{
  "activation": "swiglu",
  "rope_base": 10000.0,
  "attn_scale": 0.125,
  "tie_embeddings": false,
  "parallel_block": false,
  "decay_shape": "sqrt",
  "doc_mask": true,
  "train_tokens": 553800000
}
MLP neurons of a small language model. Each row is named by its layer, matrix (gate and up: input weights) and neuron, and shows model dimensions 64-159. Each number is 128 + 24 x the weight over its row's rms, rounded and kept within 0 to 255. Numbers have three digits each. A neuron's up and down rows have the sign that makes its largest values positive.
Before each neuron's rows, "fires after" lists the tokens most often just before its 100 highest values on Wikipedia text that the model never trained on.

fires after: " |", "7", "1", "6", "8"
L17.gate40:153159120121131145152151102117135159128132103159123136116084110101162122130075158144126099102142109095165172121104147137147156157136158107124120157132129114134138152088087106149118102177155145139115129120179142088119111115131125160053124148152119155099116143113150136122107113107126142150
L17.up40:151085129155128104173098150162149106123146113111139114130144143169144160124110155127159140198120128140139169092107105143113126090135110084138135110103129153093143155103098101129128171133129122114118116123116128133110115121100139117167098116114155112136123116166139114132076103097158122149

fires after: " ", "–", "1", " +", "0", "9"
L17.gate111:099145131158154143105123148131119125088149154133125120110137109101186163122157159101141073109138128148101116126156125114164093139122163100154137134132119118123154160126127121085118153078110116091143120145173111148152116102069150111118130125133133116156123104160145119147100129109086147114
L17.up111:118148136154124159125128124108114125109130130141089106118116110095123166122171134103122109104134101113139148113142184094108104094116172136184118115134101129114132141165111110107130156116118097118132106138071121115145126081135106105129136128125090119117112095122164140155099118149128141122

fires after: " ", " (", " a", ",", " the", " |"
L16.gate445:143151097136123124079124139123150111100141092144173129110096107161124142193093119153134097116129116193115089139074081110111117089123141125126140121121122153128110113111110154129159120107147134124148111141130106124120171160181082116170105155155098159136141129162136149097157141115115127097
L16.up445:127123117118103176116163136124082139127162110133184111079148140103109144112129141120128109146127113159121149139147149103125118143169136130065125141131193170121139178146142170142147159106130145099118098102143134119106137157095114135131108071111108097102113132142115129092170149093132139132

fires after: " R", " B", " r", "R", "B", "out"
L7.gate259:153118142118163097123137159140105116132098108120105145142110126126126127126111103114111090089129154130117116107148107104150150139085120090144137101144102131116130177111097077160120075113125133099131101149115172107118115122149129097148150123116154146153160120107160118124105154066157093115
L7.up259:171128131124192093171114098135119125101110145107155134101107090187137092094135113115147127145150099154114113117177129154120119122116114128095097139173142135134151158132148145121110194130158128113134171099154152125127063155118125124132148132121121132065102144139093164152115131132147148113

fires after: "S", " S", " T", "T", " as", "B"
L7.gate615:141158122148125145162127120113120098151151191114151126115159115115123146154163121141123162089137146121113187158120100134112124100122136146139121142089111128138141125179130120162092113131109143141148124125121098149143158133132131103147169122151092121092089149126130110121132119093169136073
L7.up615:125113124123131146137134110116100132146083169152126145117108118169133134152189074147140131102110142140106163157135123075098142077126123113101153131152107121154152130174096142172096109141128143089136105120161131133125082142132127089123118139133129101121111123092126159183142113133176162106

fires after: " the", " was", "ib", " Is", " re"
L5.gate293:105085119090127112115141102085073125126148140101099151114142116144117114093175110079112167147096088104154135122081135125146127091146116131145115140153104095125135131156122133124075130106112160113124101154132085173129114121105059131152153103087141136136136111166168120126135113145096145137
L5.up293:129107121144105142113101136126108139148177136109140111119144142125126093148121161103115137156127109110158131122147090114115121130099140160121157138126109137139099160107146146134095062129137105145129110124118141077095097129094115162127124134139135144119131125149161127116089161124166125106

fires after: "1", "8", "2", "3", "6"
L7.gate160:098100118097139123140161137160123115155118117153139120122083073121129134075117125128119103117119079162142137137166125123090129112114143077142127157136103108124156115099133136110156146126090167125133162139126135115125160158123165104094056182130160131145097138140150130157114118137121131122
L7.up160:151153097121150116123176128126115121128115130154142079150151079150126136121101124150182159121119148152138178114137178179112114134156120151123082123115096099132163092129165127135148156164167146140133109122132145154104139098121138100096113143147151123126102150138117105125141148100111098179

fires after: "6", "3", "1", "4", "2", "8"
L16.gate133:106151122125117114135119111164089130107145094097147141113121144141114127134111124137161140086164161128123079137147132113121172165107111116150116131150137120131146141084091134103135166114105093186113087150160113110139071092101100138112148139144148122123139090148124126151113120160137114166
L16.up133:102154114114141141133111121126102156141130113064115119188144159157157105126103126176146153114159144143126125135125119162126133127120123111104217122137116082111159124155111120126121143087081086158087112125135106106120111124144121180103133147125150136109149123175128123165121127157104155116

fires after: ".", "1", "8"
L12.gate648:139145086098152136125125110146155129137138119148147109127110112125108104140144111131093112157134124078136155165110131105115100158126123138175100192097145144127135095155126144105092121110099150108111124157124121117131169148100155109090121129171134140114092139131132120147096105166120139120
L12.up648:120179125119114099142132124124135114114172125146112135145142116120133128122148149121097136102106118139133125140150144156166129126117052128101107128109094102132121112121103168156143103122181087099103116149116153135153133165096141120138121145125109130117145096125132099132139135135160116121

fires after: " r", " sc", " v", " C", " Sc", " R"
L6.gate64:114121109096123108126082176114109166109127094134107118126134118117049143106125136111119098151106129170121104137127125110136170126160145137165157140113080166097103115121137141112102140137132130070142079113095130089099103149115122138125144099122097140130133094169164084127099077092131100131
L6.up64:131122124136145113174102129132155141133106154162150143131082098124109112122123123113110158126092173116104103121131131066097205148137133139100116122114132134125110119109136131116113173110127091115147101066172155120067102123115160101140125149129071103158102137143137136128120152081150146135

fires after: " b", " M", " F", " m", "B", " ser"
L5.gate203:118122122072130154156094109091098090117123154148122169118126103108121134080117136090140110115115161088133164151150145145128108145112129146171091105135107097131087100107128113142112160130152138123133177153139103063122104120132126129128107113155130170147155144096119141154129106119096090167
L5.up203:082121118119114133135103082107142105150119167156162131170147133077120109100125133107089103129112145133141108127147145126122098146094139122169112083137093146123126117092119124125134127149128112121071169162104146110117132108109094124137117104159138138135136094144132127124154122111106097152

fires after: " B", "B", " b", " R", " Be"
L6.gate508:135104145110144160149162110072089133146102113129143143142146130090100124127112097119126126143136114068111172140100102089142163150114113154160105130119141152163111115145134087125114137098165127100143154120115167156121129138135115119091111129081140122158154134128124101125128151132136088137
L6.up508:174156107155112158116112121126117123098161160144092106114158115093094141119136098139100102187136161117118154124168088141124193148114184140138155131119124130101129137115133132121129128123159113132130130125149188148129156123121122138120146090148129138118150183119104104136147138139076087149

fires after: " |", " ", "6", "2", " R"
L2.gate473:152132143124154158167155152114112117160160105079110158149143092127099120127121127102146125141133133122127169133137161109093117068145095172125112128149133117103072120100103129090143155137151128130082100156146142160124159186121153122101135096151187139100122117132127143119082111120116125051
L2.up473:143130136155169158110114140145094166129104101110119127106140153152116168140088176119158146142115111137130102155123110167099081132103137103158123086100122112088146184098074139134144114132109184138135082113114152137106122105130131110150124109094117126106147128174124140148100101073108139099

fires after: " ", " |", "8", " —", "0", "9"
L16.gate205:134118134118144121113099132180121146132092117145108104106107149161163136155127160152123109070114108100153096133142140151106153150083094092150084119113135106119126167083121137196106148095141175146114143078095099126144123127148075131160166110109150141128087099117090145120111128125114136096
L16.up205:129139114099104166152142148105099128140103078106098138137148199153109174140110129093120102161137136070163159131162120121139168170115078131118117111113128124115076164153121084098122166098131143161163155131124081154133138124109142093118097150083131105085108126123134126157107108140130148116

fires after: " B", " T", " G", "B", " Sh", " H"
L6.gate697:142072144092143132110117120156110132158201117089174134154102119130107141140155131139130135114105118125142151117122101143142120125077107131138118122119121146113156167124163129110145134121114145066097140118150167166140109104085088144145154124151173134141144085098118145090112090125134129158
L6.up697:125139128106142092185149161144101134135136133138167150094119133136106106126111190112130152154139114134136160107131098136172137157122125110140122092142117165091114086155143141090129152093170162069144113150122134155156132129097143123143127127130148135094115111121077130150125134152057117146

fires after: " G", " g", " I", "g", "'", "I"
L10.gate425:103133140124140130173150149138120176147105108112169121106120126143149162154133129117160136151113089135146132165137094095138117138118082132131126171118115118123109169153091139125135172128114141105144177134131080119146147146125136113107121105124150107127158169126090116134104172117117150124
L10.up425:119140131085144108137144104122150125136128154154107132151114141079139165116147115071115104130153129126139125098144106149153127093131111136075144114101109113131115142168126163114137157143150080137104158124127104157127118112117073119162155146147124090122121149128108161110155120129137137158

fires after: " the", " a", " E"
L15.gate225:139129103084172089077176149148152126084110135097114122115132086099124152136153144102092138121172090148155130121079107161160119121108070143099133149111142128154128147143118123117121136147109140132117140110149129150129104146142072118117090121114135135162108134152151155098105084135134127105
L15.up225:098125150117101179125142124165148124148155138148187131151171158073106140144122122141096117120139125115142166158160131107101121082119143120090136143136151134120132123126107162130105125148105100139164110131144144121138113127127134109103152161112125163126114145161103106124132100145124140121

fires after: "0", "3", "5", "7", "6"
L15.gate230:111087115129154112109111087139116110134149140104148098151118120149135153136130142141116143129189110117126139168188081128105122159159137155106116135134110141114104126096082183148108168136141156140104142123102136155151125095138126122132116114095126127176115085148149136106109148131151139125
L15.up230:145137117112126107128145098159144165110135131144135150158125137181184129092168134145139120119146152169148164118109132137124160121121128097095124135154108147109145098150137113168118156132131136130131138152155100144121124144138133089077117111128123136143127192108157114137077111150115147191

fires after: " E", " H", " h", "E", "I", " e"
L6.gate692:139128105097122114119127151126153076175131172134130081089132148123094140140164164113158125121189135112083148135106062128140133123110076114117176117125149110153143135117130129114135144088137170118087155152145086104123131143120123130129146137102133164129140134120156126121115110133136111166
L6.up692:109151149081140131164139168132138122132127135143113094112147141100161134143147129111124119162146123141121117148123120127134090101146110138119141088113143132105106105112129137094134134127147126135076164141163100103150137146163192158113143090116114145142115112131123142170136089160123169137

fires after: " S", "S", " s", " T", "-S"
L7.gate532:112129136092107169104130085166149125136162122079164130086127146141162150141167128130147138109152152117074153122130097137127143136116103132074137156150114155132116148158107145132081098131107101151137138158095145125139153142143140163143175187105132130102090125160125085117201158161123089102
L7.up532:161163155119128124145100192140105134104128136117129156141139112141133154162155131166121159146131160159113170133124104111096109108108126115164129113191143166126135151145054143134135133140125103123126116137077115150156087121130142131089106137133150176131143126143156140107105140133112104129

fires after: " K", " B", "–", " b", " Ch"
L7.gate213:133125151119142135103162114056136131129143153115128134115113161088135103107167075120159168146139093101181087127156116100172134098162125113154157107119138169135138075151120105160160144092170113140141144133130165132108125113145115101117131121126119097144142106187138139145170104106140120132
L7.up213:180156148118105123135112119130160144155079142140147107101140146135163103144150174122171152115111125123094121114112093126118153100110140128141145125120165132142112086185106103150120119085161104132128127133124167163123115147162110116144147123131128106124144132126124136107096150148159122153

fires after: "–", "-", " a", "|", " H", " A"
L13.gate663:144147097154167141110152093158131114142073151132144166141158098092159159145103121095109125089123125167136124103127111096139126076123157134107205151164100091118108106117106130137120135119132184139108161091118149122124064179103155150136130110134176134136167123121174138154160150170137134109
L13.up663:125099105129158122085124119106136094100133084150164117091126104139089128142133141158098126180114162083138149116103133087144121092122107128105177152083110111130070103140132158163134146144175127156091184147140142131105134122122146106129145150129102129124096105108103126161161131116091098146

fires after: " ", "1", "0", "6"
L17.gate136:115134143109183116105131100113081151095096124107093092086141133134160126118092105096186104150157151104127147139111147128186096096063098138146095131123121121108139124116141141140127155103127144150096094104177084145143111136126143103122138139161144120158095103149139135122125154133131125087
L17.up136:149089099099126141126081137109125117129154134113137118165151146151132185154159154118144140159073156098116109100181131164130084110080151162088135089129152117104109126133117107143089130117126105163132113092110169139117146134102154093134078143140164116143146100159146168165130128152096154128

fires after: " b", " H", " R", "%", " Pl", " t"
L7.gate279:095112155177145110132119104120135148095099129154131155138152128096065131120125108162199135115116152104140142100148124135083200150136135171169128130090113138131128181116112128092098146078133122095130125104123157168137135136110094136128104135178128134146088116099088130125084119098122114130
L7.up279:177132059123155146124148148123157114120104145149079100147105103106162132131116122143084163166126163148131094134126130094134116158110121130156092153140170112124102134099178122122143152111113152158091148152117127121119184142104121102121163067138133140116125111107138130132167100133125140119

fires after: " O", " o", " L", "O", " E"
L9.gate449:129096132137111141150161130163145158059101159098113108125138166153090126127119126142114112101095123142113109129092114173138150138100128143116133117129122117129133107106107104149108091134125090140119118144156140113129082124162091084095138156139111131148160132113086171095119100151139130153
L9.up449:070124091174104138150165086090140109100128154139124135119129183141123102135151153106094128171150102133067122099153130166169152097126096126112188099178127157119110165099102127135103098135100094129134119141153126104136079108126161118141117131130157174109139117119114123131097123149152117122

fires after: " |", " ra", "r"
L5.gate389:119095139116156165109137176123160135125180144116152116101101104134088097100085122146159153137165094142138131137114126166086156121158160108120136139167119108115135150115116117133121128133123161104096168140149112146142150146141114104051152098145142133186129120137133116127128104090158098129
L5.up389:147072070124131093113111144152128116159146087162146133139140094141133147123128161158151162157116128114113136082156163150126131139148102122116133094151145139131128134096151142143114129144144164157121093162121116114115135168134121163124148128119129102141108152108090151128104126155126113109

fires after: " b", " B", "erv", "il", "b"
L3.gate386:116105160133176144117144142163103096114126127131143062153149106117134104124133134143124135126152117123109134105115139126113082139076129093186114101156126126179130093130124116114106127114142137087133136131125088138113126103151124143132158081115118129133106163112080094109143089143148135146
L3.up386:131124151104149122116140120142108122110141121140146136149128101142144126111135138142126114113157126134076105091132093131137140130083156144186114083157146113144153070140138111124093156141166105069108145120126107139113092115103148112155111109109116129135141131097060084112142119118147133144